Weights of a small transformer language model: width 256, a variant of Muon for these matrices.
MLP neurons of a small language model. Each row is named by its layer, matrix (up: input weights) and neuron, and shows model dimensions 192-255. Each number is 50 + 10 x the weight over its row's rms, rounded and kept within 0 to 99.
After each neuron's rows, "fires on" lists the tokens most often at its 100 highest values on Wikipedia text that the model never trained on; "fires after" lists the tokens most often just before its 100 highest values on Wikipedia text that the model never trained on.

L5.up996:54 54 63 41 36 52 50 52 50 57 49 57 42 43 45 57 50 39 61 51 53 55 57 57 71 57 52 62 59 43 38 49 58 54 57 47 45 47 48 39 55 44 59 42 55 37 44 62 62 34 63 69 47 51 50 54 52 44 68 62 44 56 35 25
fires on: "ba", "act", "en", "ant", "ar", "ra"
fires after: " f", "f", "la", " F", " se"

L3.up938:55 63 58 52 50 32 40 66 50 27 57 43 49 33 30 43 46 41 54 73 51 52 62 66 49 44 52 58 72 52 41 41 49 30 42 63 60 43 60 49 52 57 39 49 49 60 60 37 57 27 67 54 48 57 52 68 41 34 44 46 47 59 52 61
fires on: "r", "or", "an", "ate", "hi", "at"
fires after: " E", " Republic", " be", " do", " may", " You"

L4.up169:49 59 64 52 36 50 44 41 49 37 30 54 54 40 49 56 57 63 39 47 47 64 60 59 41 51 46 44 28 48 56 51 32 51 50 66 51 40 39 36 35 49 51 44 48 49 42 60 36 45 21 46 44 69 42 49 47 44 58 49 47 38 56 60
fires on: "\n", "us"
fires after: "\n", " "

L3.up899:42 43 52 37 54 49 47 51 37 40 57 59 52 63 26 66 45 57 52 66 56 47 28 52 52 57 59 59 47 64 51 47 40 55 61 59 53 51 34 50 41 55 68 38 51 51 68 49 45 50 58 48 64 39 57 39 57 44 50 63 51 73 30 43
fires on: "ter", "tor", "li", " II", "se", "+"
fires after: " In", " De", " de", " War", " 19", " At"

L2.up360:50 45 59 62 43 45 43 46 34 69 40 48 40 41 52 35 45 44 32 70 58 37 51 41 50 50 69 35 37 55 46 56 50 50 58 51 50 49 50 60 40 52 46 42 60 50 64 34 52 48 46 36 52 50 43 58 59 31 45 63 62 42 71 64
fires on: "\n", " other"
fires after: "\n", " =", "==", "===", "|---|---|"

L9.up561:35 55 48 46 58 45 30 60 53 50 49 43 38 43 59 55 61 59 56 58 53 52 37 78 61 48 42 49 50 55 34 38 38 43 67 58 56 30 46 63 63 51 52 61 56 36 50 36 51 39 59 47 74 55 40 56 53 40 54 51 45 19 48 39
fires on: "il", "d", "w", "an", "as", "it"
fires after: " Ra", "ch", "ra", "il", "ed"

L12.up1007:37 44 49 60 52 59 46 41 46 54 47 65 60 49 51 51 74 47 51 52 35 47 52 66 37 67 43 40 57 50 48 57 64 55 45 60 51 39 37 52 56 72 41 75 68 67 43 38 64 44 54 50 39 39 39 55 40 43 53 44 57 39 46 49
fires on: "o", "e", "\n", "-"
fires after: " ", ";", "\n", ")"

L5.up827:52 62 62 46 40 67 41 74 44 53 57 62 51 59 43 59 38 45 79 46 43 50 57 58 65 54 35 51 31 43 50 45 44 45 38 60 53 52 45 27 40 52 44 52 47 45 44 73 56 38 41 49 46 47 54 43 39 54 43 49 57 36 52 48
fires on: "al", "s", "k", "ly", "lic"
fires after: " po", "c", " C", " c", " f", "s"

L2.up788:54 31 43 43 57 51 52 37 70 58 52 34 69 56 42 51 52 52 54 42 51 58 53 61 55 38 58 38 47 40 58 44 53 65 43 55 54 59 46 37 42 37 34 55 59 53 53 35 44 56 54 38 45 54 63 59 49 40 52 48 44 36 51 59
fires on: " |", "\n", "|", " District"
fires after: "\n", " ", "===", "==", "."

L9.up322:60 32 52 67 56 37 38 51 53 59 47 45 39 47 33 68 61 50 58 36 62 54 57 46 40 46 65 65 63 44 46 46 53 45 52 37 57 35 45 29 55 58 53 54 41 45 49 51 55 31 55 44 54 32 58 55 56 53 69 46 46 51 58 71
fires on: "\n", " of", " career"
fires after: "\n", " University"

L4.up542:40 50 56 33 59 30 38 48 59 54 62 40 52 38 51 59 58 49 25 49 55 80 46 55 61 57 51 57 67 46 43 46 58 58 38 63 66 36 44 55 37 37 74 47 42 32 61 49 49 43 55 47 39 51 41 66 48 46 44 58 55 53 41 37
fires on: "r", "v", "d", "l", "it"
fires after: " in", "er", "s", " use", " to", " de"

L9.up960:29 66 51 65 30 29 49 58 60 56 47 49 45 56 51 38 50 32 45 61 47 48 43 58 37 66 50 36 34 42 29 64 44 54 47 45 36 40 50 42 42 56 44 66 58 39 64 52 43 71 61 68 60 58 70 60 47 41 35 44 35 41 63 45
fires on: "-", "it", "w", "s", "mp", "c"
fires after: "al", "e", " Al", "ne", " Na", " some"

L3.up733:47 55 50 61 40 55 37 45 54 38 62 34 63 56 49 48 39 40 47 47 48 44 47 70 34 52 37 58 55 56 40 42 59 52 58 64 53 57 34 48 49 34 41 64 59 58 39 40 74 64 57 47 43 55 37 51 39 42 31 54 51 52 56 53
fires on: "s", "al"
fires after: "'", "w", "e"

L5.up432:48 50 53 50 54 58 54 33 46 55 67 53 61 48 57 49 49 45 37 76 41 56 32 58 58 53 31 58 49 60 43 47 30 27 26 54 36 57 55 31 59 42 32 52 41 43 31 55 63 41 36 49 40 50 56 53 50 48 58 46 74 59 40 56
fires on: "ur", "ol", " both", "s", "act"
fires after: " Car", " to", " f", " in", " F", " Du"

L9.up718:60 46 50 48 58 50 71 47 41 65 64 31 79 31 56 66 52 66 50 49 51 51 45 54 52 38 64 49 62 52 50 47 48 57 60 56 27 37 26 44 53 49 39 62 59 57 44 30 40 52 38 28 40 46 48 29 43 58 45 54 53 54 34 60
fires on: "\n", "d", "ti", "st", "ar"
fires after: "\n", " in", " ", " In", " re"

L8.up237:42 48 48 51 46 50 40 48 48 56 33 61 55 38 46 55 45 59 58 52 39 51 51 75 46 56 55 49 38 48 49 63 26 55 45 59 40 64 53 54 43 42 40 39 46 53 64 32 47 68 52 60 48 60 49 45 64 39 50 41 35 52 49 64
fires on: " |", "\n", "ing", " being"
fires after: " ", " |", ";", "."

L3.up157:45 71 61 53 47 42 41 28 54 47 43 50 69 62 59 64 40 49 49 50 48 44 46 58 43 41 50 43 26 35 32 34 44 36 51 49 53 65 37 35 40 42 53 62 49 59 59 39 48 55 44 50 58 67 57 59 55 42 39 52 58 51 44 41
fires on: "s", "==", "ish", " family"
fires after: "'", "\n"

L4.up52:43 58 39 64 45 48 41 52 40 46 72 60 45 46 55 51 46 31 50 53 54 39 38 65 50 64 52 60 39 33 48 25 41 56 57 65 53 32 68 59 52 48 57 43 54 49 63 36 51 64 61 60 44 60 42 49 57 43 52 45 49 43 46 49
fires on: "it", "in", "a", "ting", "al", "il"
fires after: "ri", "ra", "tra", " di", " Tra", " Ra"

L5.up769:44 32 55 53 49 40 32 48 35 32 45 57 58 49 47 48 55 42 55 44 45 49 52 55 50 51 54 50 50 49 57 56 49 38 61 43 60 42 53 47 76 54 55 65 41 46 60 46 31 48 60 42 53 51 48 48 41 46 35 53 67 49 37 44
fires on: "\n", " w", " h", "la", " to"
fires after: " =", " f", " was", "\n", "ing"

L5.up471:52 46 46 47 47 47 56 63 51 54 55 49 61 55 57 45 54 46 44 39 56 59 61 59 55 59 55 29 65 37 29 46 50 70 49 59 45 27 26 52 51 49 44 64 46 77 58 52 49 51 54 55 43 55 41 53 58 57 59 46 44 52 37 52
fires on: "\n", "re", "ho"
fires after: "\n", " the", " =", ")", "er"

L8.up815:41 71 44 63 38 44 36 62 45 52 58 38 33 63 57 37 56 44 61 72 56 61 39 62 57 42 56 66 48 47 54 54 29 36 68 29 36 30 36 67 71 47 53 67 37 49 35 34 47 53 54 64 39 62 57 62 62 39 52 51 45 52 49 45
fires on: "-", "ce", "mp", "\\", "s", "spect"
fires after: " ", " pro", "al", " Ra", "e", "ri"

L3.up518:44 38 50 60 60 41 41 49 53 40 36 45 62 68 52 45 34 50 55 50 47 46 52 60 47 34 39 53 48 54 35 44 44 74 64 46 50 53 44 53 57 40 52 44 52 44 71 60 51 32 62 57 62 49 47 49 67 57 37 57 37 58 40 54
fires on: "S", " than", " of", " following", "ea", " at"
fires after: " the", " U", " more", "th", "east", " Am"

L5.up1015:58 48 74 32 51 45 44 60 53 63 41 45 49 53 53 58 57 60 36 56 59 59 58 45 52 45 66 38 62 44 52 43 53 56 40 25 32 46 49 27 58 50 52 65 52 82 48 57 69 52 16 45 38 56 64 47 47 39 47 71 36 58 46 49
fires on: "\n"
fires after: "\n"

L3.up888:44 59 45 44 53 52 49 64 50 48 51 53 59 62 31 60 55 49 53 54 48 67 45 56 40 27 49 45 56 65 66 50 53 49 40 50 33 52 51 37 58 42 52 43 46 54 52 68 48 66 49 46 55 57 36 36 22 64 51 65 48 59 53 37
fires on: "-", "–0", "mb", "ctor", "g", "_"
fires after: " Bo", " 3", " 1", " 2", "o", " Do"

L3.up509:57 58 48 43 63 58 46 61 43 18 56 46 51 46 45 52 48 49 64 39 50 52 64 60 53 69 36 62 45 40 45 35 37 49 59 57 31 43 49 45 54 39 49 35 41 55 43 45 60 41 52 46 57 53 64 50 55 57 52 68 68 42 33 50
fires on: "s", "op", "us", "e", "ra", "tern"
fires after: " p", "t", " tr", " sub", " At"

L4.up771:45 42 69 41 38 58 30 43 57 45 52 52 53 53 41 58 44 58 47 43 40 49 43 33 56 59 36 45 60 35 55 51 52 60 45 52 26 31 47 56 62 49 50 58 43 58 46 52 57 52 55 51 52 83 48 50 48 43 39 58 40 45 51 53
fires on: "\n", "o", "a", "n", "er"
fires after: "\n", "A", "J", "U", " An"

L4.up289:62 51 38 38 47 41 42 61 55 72 43 54 46 53 61 60 39 83 48 48 35 60 38 55 55 47 62 36 38 50 59 49 53 60 35 49 40 45 36 44 29 37 58 58 50 57 53 43 36 44 40 51 53 62 39 61 46 60 43 58 59 42 53 64
fires on: "===", "-", "=", "\n", "===="
fires after: "\n", "L"

L5.up785:51 45 43 50 39 41 50 72 38 51 52 59 33 64 65 53 63 50 32 60 42 56 32 53 37 32 57 30 58 50 47 43 62 51 39 49 39 34 68 55 74 35 70 59 48 59 64 48 65 63 48 46 57 40 60 51 52 41 58 57 55 48 61 39
fires on: "li", "iz", "d", "y", "la", "ly"
fires after: "or", "ar", "il", " Char"

L4.up541:56 39 69 40 35 44 41 55 49 76 42 51 65 45 63 55 30 45 49 56 60 53 43 54 35 51 47 51 54 41 54 54 55 43 54 41 66 50 43 64 43 67 43 50 41 68 45 42 47 53 44 50 41 64 55 36 80 44 40 56 67 45 58 53
fires on: "\n", ")"
fires after: "\n", " ="

L4.up784:49 59 56 59 48 61 52 58 53 50 49 50 40 41 56 24 41 66 55 41 44 58 46 59 54 51 50 57 61 38 32 50 57 53 43 56 44 49 90 51 55 27 40 62 42 66 54 40 56 52 52 64 51 60 33 45 47 51 37 41 54 65 43 43
fires on: "n", "ing", "y", "dy", "one", "ve"
fires after: " the", "th", "bo", " some", " no", "ha"

L2.up206:56 41 52 40 40 42 43 31 61 55 29 54 65 64 56 53 54 45 46 36 33 63 55 52 46 55 48 39 46 60 48 64 55 45 45 57 69 39 53 23 48 46 51 32 36 49 55 60 34 68 49 42 55 73 52 60 37 45 27 48 48 45 43 41
fires on: " |", "id"
fires after: "–0", "–1", "–2", "–3", "8", "4"

L8.up402:58 44 66 56 36 39 57 54 55 50 55 41 57 27 47 58 44 65 52 37 62 56 62 46 40 27 79 60 63 27 50 21 56 46 61 38 60 56 51 49 47 42 62 59 48 71 47 29 35 50 46 58 58 56 59 58 56 54 49 50 56 48 35 41
fires on: "\n", " for", "al", "d", " a", " of"
fires after: "\n", "ad", " is", "ud", "ab", " "

L3.up29:58 41 54 44 52 43 61 51 60 57 36 57 43 67 50 58 52 66 34 57 48 60 61 48 58 54 63 53 53 66 43 71 44 53 67 41 59 50 52 41 38 56 52 69 54 69 56 47 53 49 44 51 41 52 68 45 47 48 44 49 59 61 67 56
fires on: " main", " or", " most", "•", " per", "st"
fires after: " the", ",", "|", " The", "\n", " Mo"

L5.up665:64 49 65 65 47 52 56 46 33 52 69 55 61 53 30 32 66 51 33 48 42 36 47 50 67 58 45 47 63 26 54 67 51 59 50 52 59 35 56 37 58 42 40 45 59 58 44 63 40 68 33 52 54 72 64 39 51 52 52 57 69 61 50 59
fires on: "il", "id", "p", "ve", "our", "ough"
fires after: "s", " S", "th", "S", "ur", "va"

L9.up464:58 60 49 37 55 59 49 67 34 54 62 53 51 59 47 51 48 32 52 64 57 60 30 57 59 54 52 22 67 72 37 30 55 46 50 59 47 38 45 35 47 46 29 57 58 35 54 38 32 48 52 59 48 59 70 64 54 41 39 65 55 59 48 54
fires on: "con", "ar", "g", "tro", "ver", "w"
fires after: "e", " E", " De", " Port", "s"

L3.up549:57 36 46 73 40 41 39 53 49 51 50 58 51 65 41 42 56 58 62 37 44 59 59 47 38 76 51 63 47 48 46 44 41 42 54 35 49 57 37 25 23 57 56 38 53 40 59 63 72 63 54 71 73 56 33 47 47 43 34 43 42 65 43 48
fires on: ";", " |", "if", "rate"
fires after: " 0", " 1", "al", " 4", "lo"

L8.up127:57 51 64 58 61 45 48 38 36 45 42 70 59 41 50 55 46 39 67 42 65 60 40 71 81 57 71 52 51 41 63 45 40 49 54 42 60 41 41 48 62 34 36 49 28 71 65 40 36 40 47 60 49 69 42 52 46 34 46 41 52 39 43 61
fires on: "\n", " a", " "
fires after: " =", " is", " as", "\n", " an"

L3.up996:74 39 50 46 47 59 52 51 45 67 55 43 56 50 56 55 52 48 41 54 71 53 42 42 49 71 56 50 57 51 57 36 59 64 55 45 41 48 41 34 42 72 39 70 39 54 57 47 50 55 46 31 45 59 52 49 53 32 51 58 39 53 57 48
fires on: " Total", "th", " Year", "st", " List", "•"
fires after: "|", "-", "\n", " O", " sub", "."

L8.up787:49 45 43 62 63 50 46 47 41 58 49 43 64 52 32 39 66 55 74 50 75 51 45 74 75 38 61 50 37 46 32 51 53 41 34 55 51 52 56 34 37 40 78 64 41 44 63 40 50 39 39 48 46 52 55 46 51 42 56 51 57 44 44 49
fires on: "\n", "\""
fires after: "\n", ".", "=="

L8.up565:53 55 47 59 24 57 52 62 61 55 46 61 49 52 45 62 55 50 48 47 54 35 44 44 70 64 54 48 51 60 53 43 44 42 49 51 45 49 63 34 51 48 44 58 34 73 49 31 39 56 34 49 57 54 33 55 38 47 43 56 60 37 53 57
fires on: "t", "b", "d", "vel", "tro"
fires after: " de", " De", " dis", " at", "o", "us"

L2.up90:47 47 58 61 54 65 49 48 45 49 59 54 59 30 52 59 39 41 48 51 50 36 44 63 59 39 38 50 56 55 56 43 52 69 44 47 52 48 43 61 20 46 55 50 55 56 43 54 43 44 47 53 51 70 30 70 49 31 51 58 63 55 45 55
fires on: " 1", " |", "/", ":", "-"
fires after: " ", " |", "/", ":", "|"

L5.up125:54 60 64 57 42 52 47 65 37 62 56 55 65 59 48 75 63 51 60 57 41 63 60 50 42 52 60 46 53 53 81 30 52 53 63 50 52 44 44 41 45 34 38 59 31 53 42 49 42 44 63 57 33 56 43 57 62 40 39 47 49 63 51 50
fires on: "ult", "an", "lan", "tro", "ved", "ant"
fires after: " c", "c", " De", " C", " gr"

L5.up678:50 63 47 33 45 31 51 56 42 70 60 59 44 45 46 58 34 62 41 48 29 44 25 48 41 60 44 61 36 53 37 60 54 57 27 36 61 55 37 42 54 37 60 44 36 41 52 40 48 55 42 53 66 77 50 35 60 66 45 44 57 44 54 51
fires on: "y", "n", "s", "sh", "ck", "t"
fires after: " Ro", " Pla", "or", "ro", "R", "s"

L3.up154:43 44 45 55 56 63 51 53 56 60 44 35 50 39 64 44 44 46 55 52 55 31 42 50 36 63 49 53 54 43 37 44 62 68 59 47 48 56 59 42 48 47 55 69 37 60 52 61 57 54 56 52 51 69 47 38 47 50 56 37 56 52 56 54
fires on: "y", "ough", " while", "er", " but", "ing"
fires after: " the", "th", "al", ",", " West", " The"

L4.up425:65 34 55 51 58 38 53 70 64 55 53 55 35 58 51 57 54 42 49 41 47 51 60 63 51 51 58 44 50 51 38 59 42 53 59 22 56 61 41 59 51 48 45 71 43 55 51 57 58 54 53 57 54 41 29 37 52 51 41 44 49 69 45 58
fires on: ":", "y", " |", "ise"
fires after: " 3", " 4", "w", " 1", "th"

L10.up109:44 49 40 38 59 60 41 58 42 64 51 46 37 35 47 44 43 58 33 65 49 26 50 44 58 56 57 53 56 51 59 71 42 52 59 45 35 51 49 44 54 46 47 62 48 51 43 29 52 48 43 49 52 50 46 54 35 42 51 49 47 30 36 55
fires on: " ", "e", "ce", "app"
fires after: " ", "s", " had", " not", " was"

L2.up787:55 48 52 58 50 61 45 51 58 37 47 58 32 67 47 44 30 55 51 63 51 73 48 46 68 65 53 58 40 37 58 39 47 45 46 57 64 49 25 55 62 31 40 27 51 58 32 56 52 53 40 64 57 50 27 45 31 58 61 49 47 42 39 59
fires on: "iv", "se", " on", "is", "nd", " |"
fires after: "s", "act", "po", " based", "on", " hold"

L2.up136:41 45 54 64 53 43 43 55 47 54 62 50 58 60 42 54 54 35 45 42 64 57 48 52 28 78 65 51 45 30 55 52 49 53 57 48 45 55 54 60 48 53 61 32 34 43 45 39 29 55 50 65 78 71 39 59 57 56 45 52 45 51 38 61
fires on: "y", "me", "ing", "m", "rect", "rm"
fires after: "ra", " Ra", " Ja", " Pla", " di", " fa"

L4.up578:55 59 57 43 53 45 39 36 50 51 52 55 55 41 49 62 35 34 46 47 46 46 35 53 32 57 46 46 48 45 42 56 57 65 60 45 56 67 55 54 42 37 60 75 48 57 44 47 70 59 53 53 46 42 48 45 43 51 49 53 59 44 45 37
fires on: "s", "a", "m", "b", "n", "f"
fires after: "'", " (", "-", " \""

L4.up20:40 34 40 55 50 33 32 53 54 39 52 61 48 52 50 59 31 54 75 67 40 68 52 54 45 45 43 43 50 50 58 39 38 47 51 48 73 43 41 54 60 42 42 66 63 50 64 67 43 46 55 59 60 47 48 46 45 40 40 48 51 44 62 49
fires on: "e", "re", "a", "ne", "ce", "p"
fires after: "li", "il", "al", "ar", "ent", "or"

L8.up642:59 43 53 35 63 46 53 35 42 61 52 56 75 48 64 53 47 58 23 55 53 65 73 49 24 55 62 45 43 49 39 44 45 53 58 58 50 47 48 30 46 41 44 69 68 45 51 52 68 57 71 50 27 57 60 72 41 39 47 55 49 58 40 53
fires on: "\n", "u", " of", "g", "on"
fires after: "==", "le", " re", "ce", "us", "==="

L5.up569:62 55 43 61 57 43 37 47 40 39 52 57 40 64 51 61 43 47 56 57 35 58 53 55 68 43 63 50 45 49 57 50 56 58 33 59 65 69 55 49 46 52 40 51 42 47 40 63 41 42 28 63 68 71 40 53 40 56 47 64 63 45 48 45
fires on: ":", "er", "ed", "s", "n", "ch"
fires after: "s", "w", " time", " Sp", "d"

L3.up604:58 51 49 56 59 27 39 57 51 41 35 62 58 56 49 40 54 47 49 53 49 42 38 43 63 58 57 53 46 59 50 32 37 53 46 52 54 58 53 53 40 41 36 56 51 56 64 41 50 38 50 31 74 41 65 61 55 74 63 54 51 37 43 46
fires on: "u", "a", "is", "er", "la"
fires after: "s", "c", "y", "ri", "es"

L4.up8:36 23 64 54 47 62 42 45 49 53 54 53 57 49 58 47 47 41 45 57 42 55 50 36 42 49 25 64 41 42 62 42 62 55 56 54 70 59 44 58 23 57 50 64 66 60 61 49 52 51 52 53 58 59 35 44 49 56 49 55 45 41 57 37
fires on: "-", "|", "/", " 1", " 2"
fires after: "-", " |", "/"

L9.up936:58 36 66 55 54 42 70 53 63 40 43 58 61 59 58 34 46 45 58 44 50 54 58 47 48 54 37 43 50 46 49 36 56 42 50 35 35 50 57 51 66 60 59 53 37 53 45 49 44 63 59 53 59 40 59 59 32 49 58 42 52 50 50 63
fires on: "-", "s", "la", "lo", "es", "le"
fires after: "al", " Al", " so", " f", "f", "y"

L8.up316:60 44 62 46 40 45 54 51 37 48 55 33 65 65 22 41 37 74 36 67 53 53 44 54 56 60 61 53 48 50 61 38 65 47 53 74 32 51 46 37 38 60 42 45 41 43 46 32 39 44 53 57 39 36 30 51 58 43 31 62 42 52 38 50
fires on: "od", "u", "s", "fe", "mb", "un"
fires after: " Go", " pro", "it", " co", " Co", "c"

L8.up352:51 48 40 46 60 57 43 33 57 44 45 67 68 43 29 63 55 47 50 55 38 57 62 52 46 34 58 54 36 46 37 50 36 58 49 57 40 48 40 55 54 52 33 54 61 58 51 33 60 59 53 56 57 51 38 56 54 56 57 69 44 53 22 52
fires on: "\n", "f", "ed", "ri", " is", " on"
fires after: " |", " Re", ")", " w"

L10.up334:53 25 62 56 71 56 59 51 38 53 42 35 50 52 36 55 42 54 41 35 61 59 51 46 38 46 61 32 54 62 56 35 48 46 46 40 66 48 40 51 54 47 57 81 42 43 64 46 37 55 46 50 48 34 60 58 52 29 64 23 65 50 45 41
fires on: "\n", " ", "\"", " to", "."
fires after: ".", "\n", "==", "===", " =="

L4.up925:47 56 60 38 58 45 54 53 50 61 55 57 63 47 41 56 53 50 53 40 53 95 37 42 43 48 36 39 51 67 47 68 49 50 41 43 47 61 34 50 57 40 43 44 43 37 45 55 55 54 38 38 31 27 54 49 70 32 41 30 46 63 49 45
fires on: "-", "der", " not", "B", " left", " –"
fires after: " C", "d", "D", " in", " In", " "

L2.up321:65 61 39 51 41 47 46 51 39 39 60 56 59 58 43 45 53 45 80 47 28 60 61 47 75 43 61 49 52 53 59 51 50 45 49 47 48 54 48 33 49 49 39 57 39 49 50 68 41 48 33 52 39 45 53 69 61 50 56 53 66 60 31 57
fires on: "ro", "e", "al", "ne", "lan", "am"
fires after: " C", " c", "c", " St", " G"

L8.up606:53 49 39 34 53 56 58 42 43 25 52 54 49 43 44 39 63 45 44 40 50 49 49 51 78 51 59 40 53 51 68 45 48 52 56 48 60 45 43 47 48 48 59 57 51 50 50 37 42 69 50 45 53 48 57 38 43 60 61 60 48 40 42 37
fires on: "or", "ad", "ers", "ol", "ir", "ed"
fires after: "cc", " gr", "aff", "c", "iv", "ff"

L10.up800:54 62 36 39 40 47 54 53 55 39 57 58 47 50 48 45 45 59 61 51 45 32 50 55 45 67 45 43 39 40 65 47 62 67 49 57 33 38 34 48 60 47 46 62 58 61 45 39 46 67 54 27 42 42 34 69 57 51 60 48 47 44 61 50
fires on: "er", "n", "or", "mer", "me"
fires after: "e", "y", " E", "em", " G", " J"

L10.up722:40 49 62 56 37 37 40 54 47 46 56 50 50 56 42 57 63 50 28 59 46 48 50 49 53 54 39 52 45 51 35 46 67 61 58 51 50 51 48 31 39 32 77 47 39 68 38 52 52 36 36 68 44 40 71 63 41 62 51 52 32 57 43 55
fires on: "ri", "c", "n", "ol", "s", "re"
fires after: "an", "ar", "va", " Car"

L4.up54:61 53 60 69 46 66 44 41 39 53 56 40 43 53 47 39 58 40 56 66 31 45 52 52 53 56 66 69 36 43 62 47 40 48 52 37 53 44 49 41 56 58 52 42 40 51 54 45 48 33 46 60 52 65 61 46 54 44 56 58 58 50 48 62
fires on: "ve", "o", "ig", "ic", "ate", "ance"
fires after: "s", "t", " S", " re", " dis", "S"